{
  "num_hidden_layers": 20,
  "hidden_size": 384,
  "num_attention_heads": 12,
  "num_key_value_heads": 12,
  "head_dim": 32,
  "intermediate_size": 1920,
  "vocab_size": 2048,
  "hidden_act": "tanh_gelu",
  "norm": "rmsnorm",
  "norm_place": "pre",
  "norm_eps": 1e-06,
  "positions": "rope",
  "rope_theta": 500000.0,
  "rope_fraction": 1.0,
  "qk_norm": false,
  "attn_scale": 0.177,
  "bias": "none",
  "tie_word_embeddings": false,
  "parallel_block": false,
  "init": "normal",
  "init_std_qkv": 0.03,
  "init_std_o": 0.0,
  "init_std_up": 0.03,
  "init_std_down": 0.0,
  "optimizer": "muon_variant",
  "learning_rate": 0.00589,
  "lr_mult_down": 1.5,
  "beta1": 0.93,
  "lr_head": 0.00319,
  "max_grad_norm": 1.0,
  "warmup_steps": 200,
  "schedule": "wsd",
  "decay_fraction": 0.561,
  "decay_shape": "linear",
  "final_lr_fraction": 0.0,
  "batch_tokens": 32768,
  "max_seq_len": 1024,
  "doc_mask": false,
  "train_tokens": 415700000,
  "max_steps": 12687,
  "dataset": "wikipedia_en"
}
MLP neurons of a small language model. Each row is named by its layer, matrix (down: output weights) and neuron, and shows model dimensions 240-367. Each number is 50 + 15 x the weight over its row's rms, rounded and kept within 0 to 99.
After each neuron's rows, "fires before" lists the tokens most often just after its 100 highest values on Wikipedia text that the model never trained on.

L8.down194:33 22 26 66 67 75 55 43 56 46 72 53 35 72 58 39 39 41 39 71 75 69 75 53 42 37 64 57 39 53 35 63 86 48 39 44 81 51 48 36 48 54 31 54 38 58 39 11 40 47 47 54 64 52 54 64 44 77 41 49 31 73 50 52 76 60 51 51 48 66 56 37 53 37 58 54 40 37 44 56 37 31 60 29 66 84 51 23 03 52 81 59 43 67 47 57 71 32 40 48 61 18 51 50 56 61 42 54 71 64 49 54 56 40 36 35 52 48 53 29 67 20 54 63 58 58 62 38
fires before: "s", "d", "ers", "r"

L8.down382:49 68 65 57 45 49 39 39 66 32 50 74 35 41 50 38 36 81 44 38 29 64 47 59 99 51 37 71 38 45 67 52 76 62 66 36 49 56 41 70 58 57 35 61 59 56 53 54 79 50 59 62 57 57 36 50 43 49 46 38 54 64 44 51 47 50 64 73 56 60 48 40 58 35 49 60 37 46 53 60 53 41 26 34 31 45 44 49 46 61 47 48 29 77 39 42 45 42 60 59 63 47 58 43 53 53 31 53 73 45 50 33 77 56 41 58 46 07 65 46 31 45 54 67 48 61 62 51
fires before: "\n"

L5.down382:45 72 26 56 47 38 53 22 29 47 81 36 99 60 66 70 29 50 35 57 61 53 61 46 26 76 47 26 46 19 60 33 76 31 40 53 50 44 51 52 66 59 50 41 43 38 40 54 36 49 49 32 60 27 40 33 48 55 37 61 53 38 51 39 49 72 21 27 54 52 60 36 54 41 65 34 45 42 66 40 45 62 70 50 48 33 38 62 73 52 35 66 26 67 23 63 50 54 55 49 54 30 59 31 57 45 63 63 43 40 73 70 31 59 60 74 43 53 41 52 38 31 77 38 72 64 34 53
fires before: "ed", "ation", "at", "ing", "ated"

L8.down781:63 39 47 40 55 54 62 47 68 48 54 44 24 37 57 31 63 30 56 56 32 55 50 50 37 64 31 27 32 58 19 25 51 63 29 34 65 47 44 60 27 38 54 64 48 37 56 62 45 57 74 69 56 43 26 57 40 49 54 52 46 69 58 49 44 52 80 76 57 26 56 41 42 68 43 50 48 56 47 51 26 56 33 42 40 48 49 41 49 53 42 52 42 35 34 44 59 40 33 54 55 42 49 26 70 71 29 46 68 46 79 43 39 28 56 63 89 56 70 51 56 61 29 75 43 64 51 65
fires before: " |", "n"

L5.down892:50 36 50 57 52 52 60 29 30 54 38 61 46 31 94 44 44 53 50 18 65 75 60 43 41 44 56 28 77 20 62 62 18 60 65 82 78 46 37 46 78 51 29 64 51 32 40 50 34 64 56 56 70 38 62 53 41 48 38 68 54 33 51 34 45 37 39 33 64 45 38 48 46 67 65 43 32 47 46 43 50 36 63 34 49 13 42 46 58 40 40 42 63 60 53 46 68 46 44 57 43 44 52 27 55 55 46 71 46 66 63 77 59 44 45 52 37 47 54 55 62 60 50 66 56 62 16 47
fires before: "ed", "ment", " by", "ing", "al"

L8.down1097:55 26 36 60 31 75 77 41 33 47 23 81 62 60 58 52 46 58 81 50 36 52 45 68 54 48 62 50 56 51 45 39 55 72 62 62 74 55 38 65 75 75 32 66 48 56 46 60 63 28 46 35 52 30 53 58 22 49 38 35 66 58 52 26 51 49 65 81 55 44 29 38 47 43 57 52 55 11 33 23 55 33 29 23 32 39 44 48 47 28 46 42 21 47 57 69 62 30 33 58 56 43 36 21 44 47 56 63 38 23 28 43 74 56 45 32 36 27 59 72 62 38 54 47 47 66 37 54
fires before: "s", "ina", "is", "d", "f"

L2.down1172:65 68 52 39 56 38 71 58 38 40 51 62 60 40 57 41 53 38 32 46 53 26 66 57 28 49 64 53 59 56 47 44 61 77 74 46 29 48 62 45 28 29 55 73 67 73 47 38 41 50 39 49 73 28 21 46 39 31 38 31 52 47 63 48 45 37 58 47 59 50 53 33 35 37 67 21 42 55 31 44 62 34 41 55 52 23 53 49 29 50 68 48 47 71 56 56 43 23 52 55 44 64 48 65 43 43 56 19 59 43 28 48 65 26 57 45 25 47 66 42 79 72 60 50 50 60 65 25
fires before: "==", " ==", " also", "\n", "s"

L8.down1521:68 39 30 34 53 45 57 52 42 30 53 54 32 43 65 55 39 67 41 49 66 33 32 64 99 58 58 62 77 52 57 26 68 47 28 44 60 67 41 45 67 50 43 52 64 57 59 38 59 51 49 51 39 48 49 53 60 54 51 30 63 60 65 45 48 78 59 72 79 67 55 45 63 10 48 38 38 34 26 44 35 62 50 39 60 45 49 42 60 20 51 28 34 59 29 42 51 33 29 45 28 48 52 37 69 26 57 49 49 64 44 39 59 39 50 36 44 51 69 46 58 48 33 58 39 55 36 24
fires before: "\n", "la"

L2.down121:68 64 62 61 64 29 58 59 69 53 72 62 44 42 57 58 46 49 58 48 35 52 55 54 33 23 26 53 47 50 26 34 19 51 57 69 23 67 71 41 45 57 73 32 69 63 50 38 43 41 71 59 45 36 58 79 54 50 74 13 57 40 53 58 61 58 30 76 42 35 65 50 30 71 77 44 55 48 28 27 25 49 70 47 56 46 27 68 73 36 68 55 62 61 45 54 67 38 29 29 55 45 53 44 57 52 45 51 26 45 68 36 71 68 25 53 70 55 16 45 57 54 87 75 45 36 35 59
fires before: "\n", " of", " |"

L8.down1274:73 75 41 39 49 38 19 34 62 45 63 73 47 36 42 38 28 54 44 25 62 62 39 68 92 47 40 73 28 64 79 38 55 39 32 41 63 45 40 59 54 56 03 15 45 60 57 45 54 64 60 62 54 38 41 40 28 22 47 52 59 40 41 41 56 69 46 51 63 46 47 37 38 78 67 56 58 63 16 48 43 67 71 42 46 38 66 19 72 26 59 47 57 45 32 27 32 50 44 46 52 63 51 61 74 42 49 56 37 48 46 34 68 59 36 52 58 62 61 38 58 40 47 48 46 82 84 66
fires before: "\n", " the"

L8.down1574:71 38 70 65 67 50 60 57 52 61 45 40 60 53 39 27 54 43 59 52 56 53 56 62 34 44 61 51 42 31 53 40 39 93 30 58 50 49 47 31 54 43 82 20 45 51 25 57 45 39 28 49 57 64 34 61 48 41 44 39 29 46 77 30 51 39 54 53 22 36 53 24 48 68 32 57 81 43 53 79 57 91 73 48 74 40 18 45 62 44 27 42 67 48 45 32 59 36 39 41 40 29 47 53 29 55 43 46 32 69 49 65 52 30 18 56 25 49 45 49 34 62 44 18 35 30 43 24
fires before: ",", " |", "′", "ge"

L2.down838:03 59 74 64 59 42 59 47 42 74 56 66 38 51 45 50 44 67 42 46 67 53 26 33 99 57 37 40 65 16 44 45 70 45 47 43 50 43 44 28 58 61 55 41 48 63 64 37 52 30 59 63 43 64 53 54 39 52 46 45 30 49 56 76 60 69 49 47 73 59 58 43 31 50 64 49 55 51 38 60 59 61 60 37 38 33 40 48 56 43 49 45 76 39 44 22 50 23 55 53 60 43 70 80 74 44 44 83 64 22 28 30 47 46 58 47 62 24 55 59 43 32 64 64 50 50 48 44
fires before: "\n", " The", " It", " In"

L8.down288:70 33 51 53 46 33 50 14 36 03 24 47 44 58 26 18 45 72 37 59 56 56 44 65 74 42 31 32 77 19 43 40 48 46 37 21 53 58 29 63 92 40 32 29 40 44 69 44 53 72 61 62 54 31 72 53 33 59 41 53 76 60 72 48 40 41 53 60 55 31 33 23 73 64 62 45 43 42 35 53 89 44 47 62 51 57 46 43 66 45 25 42 57 45 22 62 15 69 16 52 36 37 51 41 40 31 54 43 48 57 48 49 22 41 45 65 66 23 53 25 73 46 41 56 67 37 47 55
fires before: "ed", "ing", "s", "ve", "d", "et"

L5.down787:61 59 56 59 67 59 42 67 47 42 87 54 50 38 51 47 68 74 41 57 21 51 91 08 13 60 69 48 60 57 43 47 59 53 34 85 34 48 38 40 58 64 40 82 49 40 68 32 68 70 56 57 50 47 61 73 37 66 61 93 41 31 70 28 46 60 62 05 31 40 75 38 34 46 65 45 41 31 62 40 50 60 50 43 43 76 59 41 19 65 66 58 49 60 51 47 56 64 56 74 51 44 43 39 31 69 47 34 37 46 52 59 50 67 55 53 35 40 47 31 48 56 29 40 59 46 60 56
fires before: "s", "y", "f", "en"

L2.down1611:46 22 44 28 52 73 53 52 60 30 44 43 60 52 52 22 44 55 76 43 56 49 41 60 43 25 52 17 57 52 35 69 24 50 30 66 40 47 36 40 47 47 42 59 70 44 49 51 71 77 43 45 61 50 74 51 33 65 62 59 50 59 63 47 76 84 45 50 41 82 60 56 21 45 52 62 70 58 19 70 57 53 63 73 44 60 60 27 47 72 62 61 38 52 27 88 21 59 40 48 69 32 68 55 50 48 29 58 49 40 57 39 80 24 31 63 22 43 70 32 57 24 53 19 90 67 46 62
fires before: "er", "ction", "iv", "ers", "our", "s"

L8.down1674:38 64 48 47 63 65 82 34 33 55 47 58 23 39 62 50 05 44 07 50 53 24 49 30 15 49 84 78 37 66 47 46 73 62 65 65 44 54 48 53 63 41 61 54 57 34 53 66 65 30 59 68 46 48 95 66 64 71 51 32 64 61 52 40 49 58 72 41 59 53 85 35 52 35 68 39 72 34 37 47 52 43 62 74 46 44 55 47 53 66 51 25 20 48 52 39 54 31 44 53 62 30 46 39 40 49 50 73 54 77 18 53 39 23 77 50 46 38 42 28 67 65 47 42 52 65 50 33
fires before: "d", "s", "r", "ment", "re"

L8.down231:41 70 61 32 09 50 37 27 40 52 31 37 43 24 47 33 61 44 24 43 66 29 39 47 51 36 68 53 40 48 47 63 50 70 62 64 73 49 30 45 24 60 67 93 60 56 65 41 44 62 48 50 64 25 36 58 46 15 44 35 36 51 32 66 60 54 55 81 55 59 59 65 60 57 20 57 40 44 61 36 55 55 72 60 45 44 29 79 38 32 59 55 49 48 39 56 55 41 80 56 39 44 74 53 47 29 56 38 52 47 39 56 98 46 47 22 48 70 62 50 58 33 56 66 47 62 75 19
fires before: ")", " |", "\n", "R", "ence"

L2.down1428:47 84 61 41 57 48 46 42 46 53 58 59 26 39 32 65 59 56 47 47 45 05 32 36 44 44 62 38 43 32 32 54 31 35 37 32 38 38 26 63 43 32 66 39 37 83 50 55 57 67 56 59 54 80 88 62 67 54 44 35 45 27 55 45 34 35 57 45 35 62 51 22 64 46 24 65 15 04 88 58 62 53 56 52 49 44 60 41 62 47 60 44 47 61 52 41 30 60 37 54 45 58 64 57 44 56 22 50 31 70 74 37 35 44 52 78 43 42 79 51 57 60 52 45 54 40 38 51
fires before: "s", "ed", "r", "y", "c", ","

L8.down668:64 23 57 39 63 60 42 62 16 70 45 77 43 59 50 44 32 45 48 45 66 30 41 25 38 36 64 57 56 62 38 62 51 73 50 64 22 50 57 67 34 41 42 63 57 63 35 28 40 50 33 53 57 44 93 37 47 24 15 35 74 39 59 52 38 76 21 09 39 58 40 33 53 44 56 53 43 54 45 34 59 50 59 69 68 57 64 51 41 67 60 39 30 44 55 65 40 76 52 57 43 52 49 50 40 39 72 49 33 57 35 60 46 49 34 39 59 39 34 68 56 38 58 16 72 46 69 65
fires before: "s", "°", "fe", ".", "\n", "al"

L8.down607:59 36 35 55 51 50 42 24 17 15 41 51 63 32 66 40 44 75 26 60 66 49 61 70 24 49 56 57 37 42 52 32 45 57 49 64 62 26 45 52 73 63 60 48 48 66 77 59 43 41 79 44 51 40 55 27 42 58 42 38 50 69 41 57 37 72 63 42 37 24 63 64 59 28 50 52 37 69 70 54 61 45 82 59 54 50 58 08 62 40 66 49 35 47 53 43 49 49 51 63 59 54 53 42 45 45 33 66 48 58 49 59 70 28 47 59 45 69 64 41 64 38 38 56 61 38 25 56
fires before: "al", "ed", "le", "00", "ance", "ame"

L2.down35:64 55 44 37 66 58 50 21 55 41 35 35 80 64 64 56 52 43 72 38 51 30 62 54 60 65 65 76 75 59 15 41 63 25 39 63 43 77 50 71 51 63 62 46 71 51 49 48 53 59 75 43 47 21 73 62 49 63 58 61 38 53 69 72 54 39 32 28 36 56 78 23 25 43 75 35 48 33 42 54 50 44 38 37 51 73 47 60 62 47 52 64 56 46 53 58 31 52 54 76 44 66 36 59 31 11 66 54 21 26 38 11 24 43 74 70 70 52 48 45 52 54 42 55 68 38 58 47
fires before: " |", " (", ")", ";", "\n", "."

L2.down1222:51 59 50 44 60 51 48 56 85 71 75 49 45 57 60 57 52 50 45 60 46 52 50 40 41 64 55 72 57 32 52 41 25 72 42 46 61 73 47 53 28 63 48 41 59 67 68 73 32 70 47 44 71 64 52 46 41 53 26 35 46 35 72 64 49 56 65 68 51 77 76 66 77 68 10 63 65 44 30 45 48 55 42 53 48 32 44 51 56 50 61 44 73 46 47 65 58 31 51 45 73 57 57 38 62 46 70 48 60 73 65 86 72 46 47 49 86 44 49 51 58 36 44 45 39 52 54 37
fires before: " |"